Part of a small language model's weights.
Architecture: biases, attention and MLP in parallel.
MLP neurons of a small language model. Each row is named by its layer, matrix (up: input weights; down: output weights) and neuron, and shows model dimensions 64-255. Each number is 500 + 50 x the weight over its row's rms, rounded and kept within 0 to 999. Numbers have three digits each.
After each neuron's rows, "fires before" lists the tokens most often just after its 100 highest values on Wikipedia text that the model never trained on; "fires on" lists the tokens most often at its 100 highest values on Wikipedia text that the model never trained on.

L5.up812:521549502493472529422434497548555508437549489482503545441519518411547426550518431479542551424392494469460515481415515466546422385559465545459571522536520523540481526525489497492366501410467462505506454397476446472494547467543481569485556404438587565561465516533514553484593500510538496581547473526557576491562498507431564495554438532503492427469544528582533480475475459457554528523523465487479467531619421458447453477569422447496508460564578463441452475419538509499535555547472470484569452595406625454548488525550529483552566484553542494391514552484470454554519461521537402502
L5.down812:495538486536580464543460573484547609505496566524564558515486559495510595556518483445424485506415438450502604530459418508559492552485592615509410392490391459446514556492521614405485491521513492513488559533478523493452441494472502457470567562512539493552514479449486516459548454409520462572526589490428509374503515437563475544523549562508420574457457563398490543415544514522458458453466446466528442464537513554479441487512524471496478514481558485425458502575534554499546487596561457466546589456497588577588509520493423430498554522455540480506484527526511540530524473507481463469
fires before: "b", "e", "(", "por"
fires on: "oot", "/ ", "Th", "play", "S"

L7.up773:510457510490469543524486485568514528445565447501408578498529497502483504464466483559419408503515571553482511476480528484387467503530506453498428426550562511558507498543530514446463462520454497516490436498531603476574466507523452573501567484489518519447509427512479567546481514512530469502458437566498494486528512464483507533534506528425501461551531616500566532450492602475529542522496497490566454530556519543437523474537512527579472457482547453522520599397490517454479521588499554463537550582477605549505339605513534438525463416529480477435518464412479457448584453518445380452
L7.down773:446532473465506526555489491396582517562498430471635518427492426508472522553532516502561506451529373519494549617565513485474465497492533473626546460448495494526551554578565419506545459517539510413396498455539499452552470576443564396533479564481515550499518427442491506463526450564484453551451531486479478528586550510607491409550448545446387561517488519501474537456472502481409393465474392461516437558530559478418399520486565460488464491360469525528426527484496533503545518427448409660531434500494574484480490549499463586503469509529579495522482498509472529496457526532547465493
fires before: "b", ".", "por", "–", "en", "t"
fires on: "oot", "op", "sup", "2", "0"

L5.up825:450501569503392413488473437544477524560460490571522438537497405448530532555406526403507545530513530468581472477541511477521464449480540528512531468531452524501470512533553508457460446455534503508591506422530467466443508511485487501546480390482525559457541561536538460570530469472538536456599470479517526454431505608543479562488440480524473495450471511420505460439437467499498525512533485496496470455486423564521523475451496464505469529606551488527440400511605526547594468516551376433509567549493598441484531596478460502476536470520492479476440506555430536427485473617520388500
L5.down825:521513512501554495493599464515552403503434503492466489543476518433584447502558371522429473583523298538533467543505517480508555550567420506450513563442598446539538464458488437571563527533540469437438527524436537565437539628452551450534383497522474558524433573423380506435525491575470505543507497594508463492567543465548505546419496519546449480610490438536518457492526560468438495415518523446480486472432480519539494488442508443462491486569518536425507527540485529435553512500504513522380458458491446492512529544439484541486470563454521492513478421540483514514477487524452493397
fires before: ", ", ". ", ": ", ".", "h"
fires on: "ing", "ed", "als", "g", "er", "le"

L5.up330:541438417522506498462466564516492452404478476509504603551458483460531402548541538484473515580521506518454481500503552564520539527590457541530441398477569496565500473499542473517493433479510464473491508478467608436487450460534482428491494487442490398361572476442602446519519523509562472512468425479482518628594497445492499505564528487500555515486514543506576490496498596513551526579586528499539505575563561502523529448651484476442443487483580525527545466484488467533530420558472496557513487501505441528494416540550487430446430543420455423476521495475535505389668430480441492615
L5.down330:365519611460513569483370546479547540566465471499502517478568449416406514489453417576451482485526465589462420430601448429464460532468553532521502501547412516553569466527487547617447514489523591483508517508487551386488450524515538577481519530500537505491578544504470510505473502407508465567531518484526421528501496489543532423438516563555439588620468518557536520495405408485426419539513548493432495552526435551532491458539503561510522516424459510484487509572507500511545534565516484512527475445498557525502485528480526488487391445537480429493480514485546486455490523394546469473
fires before: "ing ", "e", "u", "e ", "ed ", "es "
fires on: "includ", "vid", "op", "id", "p", "ug"

L5.up422:423531438555562507440430543484455535474527513386565540511469547385532551566437552366512550470511539468550512407510440507549437431379487448621500481477471425499488527528526549501465469462464490495552454474495578507536425481535529537472384540566500543560421450542531488449451465527480447435502494472527522548471476620490501512582473544591467569481493494437524528488486495512531495474506477522556454395469469492528511494399542443496476456563598394465499461518630559458600508511516536528459534500484410547499499535503501493553532603491516495453454536513456563488543565550530450525
L5.down422:575464474506465494526470480437499463551449559511507538504497535483539623539532470573508570504519426488477494505457535493471397458512481429484511510539491542504460400446483463572576564565495542423502604546470591463582499511526545513486491538515533463507488420510399450561526508529495476491452511547509507460581484445505512503376454386484508457581551532478553451535420476437455444461493567488534503435485506490449521458536470640423540541576473456558397545478446508516469463585422412561461508537566550545591541481501502550577556480568462585565470470581447385463485575514535496572
fires before: ", ", ". ", ": ", "w", ".", "es "
fires on: "th", "ed", "ch"

L5.up755:593440420487399402499483541543431526527451487466439480498466532449504435572509498496461432502526569455512564446485507417491472446496471424537516456469454508531567513548480537549487509363445456426503435440558564597489420496447582483528523404523486526456525604602487550506440516598533464573452524383493587555527492505420523489524433571480525513548477520470457555512485518430523384578496533506573462505536548525615543436512505423466477521454516542597547392579486427571630450515508519499533527463507517486538557547521573444463469550451470559475459539470451528484487492553517458568
L5.down755:392481481456446555561520386553591448450515517478448566530502506475572424541449437566477520532499520408490517469484525551385492568572451453569532544474562433475484416497579506608402524603484545583518544537431518499520473465515478465512490588539597434415499475406462557489497512491526568511446368564530533527470493490507450532455506495444547428453567618427566517496509491519436433470542492529375585531517538551495513522485537517506483513397478508533457471556511513477543479575478409445480489568562512533486453476465569427548442550524498528625461449495460513581432472492505445510
fires before: ", ", ". ", "ic ", "en", ".", "i"
fires on: "s", "p", "r", "ing"

L8.up695:473488563549519490599482522447499501490482447487464528518471449445480440578478461546466530521506636427551465513544549490480464546421503449498388469625582569514421432521413513465436549516469486544493467442542469511486473499509557456528505519417521484491471549467532530507532511560449505481499467559500507588566451507514579543554496537433512370508524462509471530591449507578478545527470511491467486549479469466476516607540556524535470508512446383529533486469497513516457505442475493478460519493426477509527396455457462419560503565479508600430404528434521556395497572462449467553
L8.down695:458553408419553483445531489469538497556475466487511547410542480474479463424472469475550477477505504480499523531585460417455525503563521553473553570437501516505529479501560459505601494472509537498468558541486445605460534474523423465445494519486476497411540441490454542577475521506539414543533494487542450497522487489455393492490573481521370590563560578499571535401498502434497523529510595517456472483422447494554498453482497564554447510512495546522516565471572484449610471556581475482523549447440588507547588480526505526462467384545522522497580489522586471502497461531471495522
fires before: "ed ", "e ", "en ", "ing ", "es ", "en"
fires on: "iv", "b", "l", "s", "z", "nam"

L2.up939:459480428473532509499467586433552509555470461538477542561524449472514494570553474421432455494416485533463524476531407393403486545502508498523473479613501459543568411455484540436482517539522496487542435513440479592629489517382557510512460501571516457455476524453523537439481431486458437501447540501410510454389483484519516524544494515433431485541584551472559464506499432499507562495507491505434405465451457598456561452517564523493559556561417436443502515522539396563459548504464504460584575608557531497569493510445456510551499517489463505493443492385584559442531535515449478503
L2.down939:594541572561450484455397525493549561579507515577488418570476536500489507517478499524567533472493558498439462584533573474458447509480509493550433547523579462560577492473419518440525458481444509576600490519500409496468520501620552462467525486507451492509501485601478463458521575504451461510521629511538520483630518543496528470502456496456528422550454442424548586469528450484479499494470489565476509490399397442471574476495447564456494581448547535463413494490539497535623465373525436438424432537456421511448534431513480497520494456485428424473504538533407453460475492464482405493
fires before: "or", "| ", "ar", "ess", ", ", "ar "
fires on: "th", "it", "2 ", "c", "0 ", "al "

L8.up182:518452444497420510473521498489543478503549500522432448591525497476409441541504441489477467538517485440459413529439452506447453481558530498562530407469484573538404438553520528513495548580522494514453469517487518548504526531520498535552610461525455424495403467492396487524533562507498517458464557405545547483501442499504458666564414475407545428521544473419469431527628505549505550471514525579496489502473443576493516435511513542473619457503480547569489474484418452453505535556509450511545564531685577496399496490520516516573527476490479469531528501481457542473469540532536545554
L8.down182:418522559615561525465515464508516529494505453442578550448484437493467485430452502487555548521437347593539518571501535510582508548502527480455499472570502445475560581449520463432475484531405538456334483524479485394525458552508453457501480426483493532457498523582520511505624513491397472511529515464502408525445594534567562454476541550577486443502441451654435507529430524433506578593498414528520541503460501417522525531531459488447523586473527471517520484469474496479478508583514509433494504473484484409524569562498515416448459497481532429551480499469480499465571509594510582438
fires before: "\n", ", ", ")", ". ", "ated ", "\n\n"
fires on: "a", "|", "loc", "ia", "ent"

L5.up977:441546491508398451512428503491577516474431455487537474500514576496367511501542451483542422574503522449714442521592387454426523601464476498603474460557512461436511554523443513519552611527465491464542485446432523540466530354464536501496460479477529482509476526587534381513524493530448513475471484515478471503390503549454492544416454521522507492454466493519504574527491476497543507460468527451486491480481501402453567528532480502524494441538486479520567472455609480509538488443528481522519374483618541598535553495556447564473493594444508524534439502534541450521434576554524546541
L5.down977:487503459529516582546521482546500460607581510489416494551435418527574430431412564394420563522507427554341467478469482469535449484561555548396545508534506511504416511442537504425485495460447566522463457538540532562487459544529461411574476486474469573371518490470507547505445459506497566469474479497546574534501518429557476502608501506510512469495524484521571451487476494499511622547464528521445495513545508628515511453478523472488483507462533598538458554454495445464538452587491521441484572531476525467455520500583608461445493469548586466457479465540492599474517575478550502497
fires before: ", ", ". ", "\n", ": ", ".", " "
fires on: "s", "]", "\"", "ec", "ary "

L8.up303:565395538507488494583449483517516480434561523547443547495442434535442512527399474542541575585569531499557494518495507523478563550434464502508434559537489531514561445507520524527491556439484477477501500441530461540591454518496554490477511396517463529463503440587522529497467444425496492460488513551470569434516442504393503675482530601475484471591481561526410614507493564538545509418452547543460534451617465535448494485553528466460529502545423557495523425451471508465516471528543473482612584516527508459567454549529530540503497478467441503422571435480481476464556525565454430414
L8.down303:462459485498488511513549482503500490466525521521481534464511429438460482451560496457547473498522453426420487513523525524498503512509483395494477565535473476491364594478561461580435579387504470467302431530422563471568475595471487415581506538541537522458523481560460493522624438510491548448482535460564447505500384480514536489525501431475519525488531530482495475464546451515392515507492531456512449489462522502462571571510638470524542518544543469406463480468577521531496546529538608430514530432444537531616515495540492508443418518456530454511490484510503547438528467513564480532
fires before: "\n", "\n\n", "; ", "v", "'", "iv"
fires on: "==", "on", "el", "ol", "===", "oll"

L8.up480:519576463496541578484529568555424424525542477554423531494482513461487445496519469495501534588494561558558406523475496485417511547552490509499596478435471473532455443526461510465449435479531482362515520493606512379492519517595517523426576533535561616556387496457484504463499602542484500502477451489493516464495492442485500529507548594510498512533454491454559518509502570487536553538518452506486442540621449530520473481520510505476465504477503514441422524472524410603568476471469474599479537532546566429449488391595480560521533464494520563488396515510521523494548555565390485472
L8.down480:505499593593445586552468430526547568484493521488528561535454513440488473477524471408518513425491517528463467480542601515533470491480585506439533452451510481532546466508461548493534609583507579504433521556550559504533524490518438483547503501514542469462562476520512537453471446392494483397480525469478469504487501439619595567524563388392549483448438414471458495498545534459490509510496425455581455482494453542437431497537481431394529550460497519446428599474416491523469583428504427503579546471483491524449498558401458457458497498456504522489455505458593494540517439490490445538
fires before: "| ", "is ", "was ", "c"
fires on: ") ", "It ", "also ", "it ", "2 ", "se"

L5.up264:470459386445516444565479515492519603518488500510436531494459557428444491509517419519484469582504565491613485484545404570476513509466476500545466433535478541594534449543477537576517440478526460534500509591473497504487520397433483486447371491529471513499518500542491506547473494494496507500524607415497487488510458475494548514497452460507576608555441478433506590434535497499520492437495525468465479429536512506513531477534481454454410532555546496567527388490429448528549533496527484616503538523482478449473550557504581458477565500476535496512517572551570393527547558547477549473
L5.down264:526481519407504480462529459582420445581516469512611455456467376525494436466531450525455512492444542558421433485556512557451467510526437457486529372489544442447490418486582488505492528534554489514473433458508500494590548435592531433506640485517513489430589445473517520586522576504539482454523455441427607433489541518503460561485534498510491538421569539537525473482507424514446548510527507445487517529477571521548549537482493482507515396564476470439545453499569536507476511552542537494588466547590547523425410466513540577560413442549498626482516530467402497442505492469497534549
fires before: ", ", "==", ". ", ": ", "f "
fires on: "y", "el", "s", "f", "y ", "ter"

L8.up832:490520464458555583502492454580543475501568417494444541512507551558407448512479400499453439487416544513518489508547488554513481540423371505508463442606454505443519442511473533565510515543469486580503481531492571543492545518496627511568517441349557377460519521495490545558441444520485525392529444506564471405547475470517404511520508498418447433524596533531532464479510601563541559492529561563463506542604549504493505466509556480531534493536450559499451433510407563532487440476477491500550519514556470492605513565472504460490517558532462413507555454528499541504533472548509488504
L8.down832:472556510493529572499555615572534531516520594524441513522524445457542447547457503527500466541506338560481496455425434489397544549483526473537465545446464498510420496378522528501472412509489584480381501535496508432555393537466398410548505511444502477400485463523463474400442459421484541520501473532490570597461538551532546445402525497547485489535506502459421495494562508509471538467503516491500534526490517535575476542478552466500557493473478530480449520575512513434547533605550520436562488462430581460457493477513449534486527542551449444516418480490475495501445614429468539562
fires before: "\n", "\n\n", "3", "2"
fires on: "|"